Weights of a small GPT-style language model, trained from scratch on English Wikipedia: a variant of Adam for these matrices.
MLP neurons of a small language model. Each row is named by its layer, matrix (down: output weights) and neuron, and shows model dimensions 16-143. Each number is 128 + 24 x the weight over its row's rms, rounded and kept within 0 to 255. Numbers have three digits each.
After each neuron's rows, "fires before" lists the tokens most often just after its 100 highest values on Wikipedia text that the model never trained on.

L6.down1627:103132122082118097125194146166088113135129120136154124147091131135134143105159163146125133086136095149134156174116139121110132140166149102067100094129162122118121136109162109181139092161112170100141146131146144074117122120149121128098082147137159132094112094068104111118130132089137119144096127155141100120120120129132113128175149089123154111123145136076142126090117106121126121114138
fires before: " ", " %", " Votes"

L6.down993:124135138097113105139117142117145141117177137129138143098152139182115107112115106122170182140106131122152126131139126133117132156123129122100086123136117156126111139103161169073123137148114172105138143101130119163122133135121134079141162129072178095114144117114138107099144134149120122046121145131138160160146130088140133188107134113128115170083127114167114132088086114120086136126140
fires before: ":", " the", " |"

L2.down765:114132163131111140103154174157162107098146139122175158144149137128112131118148126119129149110117158159143115109123132104139122119145117125130124129138158141146136139093155118142149118096109127110168088135129100126102101144162126113123143114117089099115111135086125078153148107131117105144130152134109177112121120137116171103088122144122098152103163127110140126105072123138139116099137
fires before: "19", "20", "18", "17", "."

L6.down98:122105125151137120072136139147107075138139131172108143128151077135145112126124144127142143125118105139142132115111133164091148146153114152105154120111101158105128126148161156084108126153158096100124134118132173134105104163126119177114127116160132126125130155094130118134160187130115086119117145136125132146131162125163087140122128138114077139102118155087131134134104117091162156144123
fires before: " ", " Turnout", "."

L6.down2011:077106159100144102116161103102123108108184138123173125155118103080155157167126078132143133142114140137156089162117121120102118137134132129109132138145111142150112093103141109174101124142152136119091144115133118121088095106102109131148176156117129133154130174150124126113169130126125097101117126114137133122100084106129127154146112102155080060162150115135122152123084128161114161120116
fires before: " the", " as", " ", " his", " York", " year"

L2.down204:159117149080146095119141133120132112140133165091171191130119135163144122121179147137110149114115163165095113123139112155109102088131171115109177100129166119154111107112156125157127117134106128157113127170120107098107163162119098089115118149087127151130116146091170111108104150105162158083165136135149120193121114123112134160104079135109105144118109117113130119144085127128156149120089
fires before: " ", "00"

L6.down8:110104150091143077177122166104133142145106138172164201107092129125132140132122114146116088111099136098131097114164134140155131153140124098115146131130136141102127153129107172137170121137172132110118148124145139109117111133123096090144121166133118131133112133200127120092128145093130118142116110135120156170105091109169150126117157117115101139104151109096144153165099091125094152124137
fires before: ":", ".", "gl", " Prem"

L6.down1609:108124163133117125111156156149154136125105137142100125166145149122141099117134123161131130170133159143136172145159163097147137152114105115095153134102131110095145131137119130132108119123161151152128087142112117139099124134141156077106121092116120137125133127103091084136103127152136108101085138138135160129130181147130142118147130084134111094130133162117088189136104158158114097101129
fires before: " as", ":", "."

L6.down72:090138130125125144110111090135143145147139126139136105097150123183124115128135115125149143123126123085152119150133136118141121126089133111110161135126104112171078139096119138146094108166130142117158142086139118131133155171118126118155136128128142160108094150181133129087152152151106135155122132149139184141139143133111126117143089159113131112169107141127150181126088090118127123128151
fires before: " ", " -", " Total", "1"

L6.down813:138132134137136107134166111085127112099129146072183159109105142114112144123111135140136117136085106116103093082081145145157138111161164114137086156132116123142131098169113115121156107132148148166143139139114086110137135136124124138152147172123142086139095154134135150102129074122117108112150092132110093071153155133153128151127135146110168145140129125145130140143119160129144153104117
fires before: " ", " of", ","

L6.down1664:159146129115142111113099132128119169173095119139077096119158126121156143159119154090093142143104182124115136074101125108140135146153117171136160128149093121122099134147087123095148172133158120135096157087183202123140141118086149092163100123165134123115117157153126104130120136127145108120113102131142120159160066115126166110152119129116119136120147125133174108155135162153142109129159
fires before: " of", " for", "in"

L6.down1997:131120100134140103146106070122154098099139116088164130124084121144117137138168123139127111114126087133096147130120139128117116156123141175125107139169130084132110112128117078146156111110131141120149102172094146132188141147158142129085114164103127089141137113140136109115150101132133127153092143116167134138103128111129099147177119164088156118087131149126103146134094093136119082103147
fires before: " the", " that", " his", " a"

L2.down775:111090138149117155147112101099096122114132133124147124081140145106086158128146157162086129106112145043143139154149140157111127112136126182158136137128168137128135152110143152104173101147179148128125113141136139130117170169144126097113139096092103131123142148140103143101138113155150146104135119143118158135108141127096109122153066131113136127128136193141095123147079139101162158096110
fires before: "0", "2", "1", "3", "4", "10"

L2.down12:135152132142159097107074104109159132103077100101140144160159119082142086150105101179159107123153186122180134225158106127144158114132155134131149157130122151134182117129151158098159082102118130092140158108077152123107113151090121144113124082142130118172160101088136127107103175158155102085106149154168155109138136147153127164116158104101103153141160158117130143118116162139106158149144
fires before: "|"

L2.down1397:132121137121138122108115122165111113140111140082108132132133113108135153118124101132164150098145095152122143177128073139103126127102122149146129142112114126103126126103140143101140155146134110131109089147191167151123117127163142165104135133127149131117139175117127192134148171141100071113128146131129121160117139122111129068128131101130120154122100128116141137178132109133125159129155
fires before: " ", " DF", " Arena", " A"

L6.down1293:177126127147147139167091152149192084098116168084136101140110124129130128164177092122086151106118123083142106125139086095109121119089153108131064135081157126114103140121163147165106118087168118152136159132087134168125095124168121140170131109112110135095135136110114174104072136151161129109138103128129141114133138128100137089170169093164149105120112141102115118070090146117149107218135
fires before: "|", "|---|---|\n", "|---|---|---|\n"

L6.down1961:096116143156130134157146127144160114131078112135119172118119136117121118152112117145100116137165114149159149104123128129114151088169127132147133125130166163101107115136106153099148147123135107096098137123143110103095148151080121104108156144133111133122156160080121166099121140115120148086120133138112120130095143134138145129148140152107120078105140148160180114143091153139191116123148
fires before: " |", " ", ";"

L6.down405:131130135118143159108142159132100112084141096183131140132162145137164121099096135129132110150083117139144158106126114092135125136130088156114162143114171194114139141123127130137107105126146122100098113095133166139105124132096085147138082097154101118147144109118153146127101120098132131099167133116113127061124163113129143128174110131118074127127091151169143136092114188139145157143135
fires before: ","

L6.down699:191107152116132131162116132102108091155134196119068122158098115124096144112161138136081138122148123124160133159126136098112129110114145117143092108094180113119156134144136148137137097121180097140120102115097143093167136152138112072112128116139109149147122120127134168175115153141135162129115122129121128089146179143134131094092160145134139117151063154051116125157092132118116095114108
fires before: " ", "-"

L6.down1248:121125151120108100130123131137123102114125116146096096160202148136172098121151070105132152150117174120134123183113108112158146101097122129140117122158125161137107086075077146115092116116141119126153103105108101134108122157165135121147077114120097133096131114109113153121122134127105126180145119136103139119161136124152131118120127124125134092141127154112138166160101149180164151187127
fires before: " of", ","

L6.down1986:075135140114132124091140152135122148114134143098139088134105097134137093138113160164115142124115155134118129060111135090120127132143156131149163114144142123113138144179133158121186154108070133101126087141178100150113163145125114090169143146147149118200113154110083156149105121145129109148100095154119180109121139135137090136162155168128119116079133139101095104141121129119125170110145
fires before: "|", " by", " |\n", "."

L2.down1782:124115114121139132169139170095126144135137108118115137125160125131109126165100128117112154120153145134142128157148140127123145148114098132128089132119179116151120169167124113125134116127153163131131165130096115156128152149105112114120082111111164082132121135085102082147101120141170138169107114144134174113123151119144176157109074127129166097149130107097111136125121121147158106145174
fires before: " ", " +", " Score", " Thor"

L6.down2033:115118128117140130101143118153110118137156168096097137116111103134122164102135078146149080122131135127107121137168120127152169113090087161142115122159129192132173132119147162123157131119140107117067117106130156127134138083130137112150136092132108146133126138155103191165127131126138105147133115119099134133139139122129116135111141134129137107124124096135102116148112129128119119149087
fires before: " "

L2.down1089:120161089126120178156105144139096088121098138153104173121149114127129116120108125121139119122122103147111146145139121130072105110129153110085155106120178086149144119151106102159136129144123139162096169123127078181114101127141159129177136127144119125111158140109128117122117107093101135148128122147072132148143110149155097130102133131120066140091085138142133084109117099132151100123158
fires before: " "

L6.down1576:092123158114100128096127146158055161159125095129129147134116108116131109131132135118129129090108130105115141165128111113129151140101145166130146159149124138137110129133150160124119136118105131128108150122176120123101124116110080106137112156136103120119120120130151163138125105116111151124145095118129126134109126116100122149109139108144161130162118081158143135160119154162134130083125
fires before: " |", " ", " |\n", " Total", " League"

L6.down596:047096149091117132120070134102136137125106140175116107134121108170123129151132095133160142104139134153120139120162151175097153142162079164159159116142104105150146146155111180141130122203114163158137156147161159138095134132162148125150107106077133147151082123121125147139101127103108129100139136123153134121082133132135152169112131123149097155168155160116123111099136117123113134124146
fires before: "0", " Apps", " |\n", " Goals", "2", "1"

L6.down897:151100109157129166080104123119127123140064129146159110085180147127114155129116157128072119115124114099132128127091129139114122171102125134111148117111060120128085154093152141108181153111140077119082128131144130121123147146133143083151160100146081148122142121120089109096134124105120140130118158132148092139133137151147194120160148150146100157102157142107157114179114139106154093105147
fires before: " |", " |\n", " life", "%"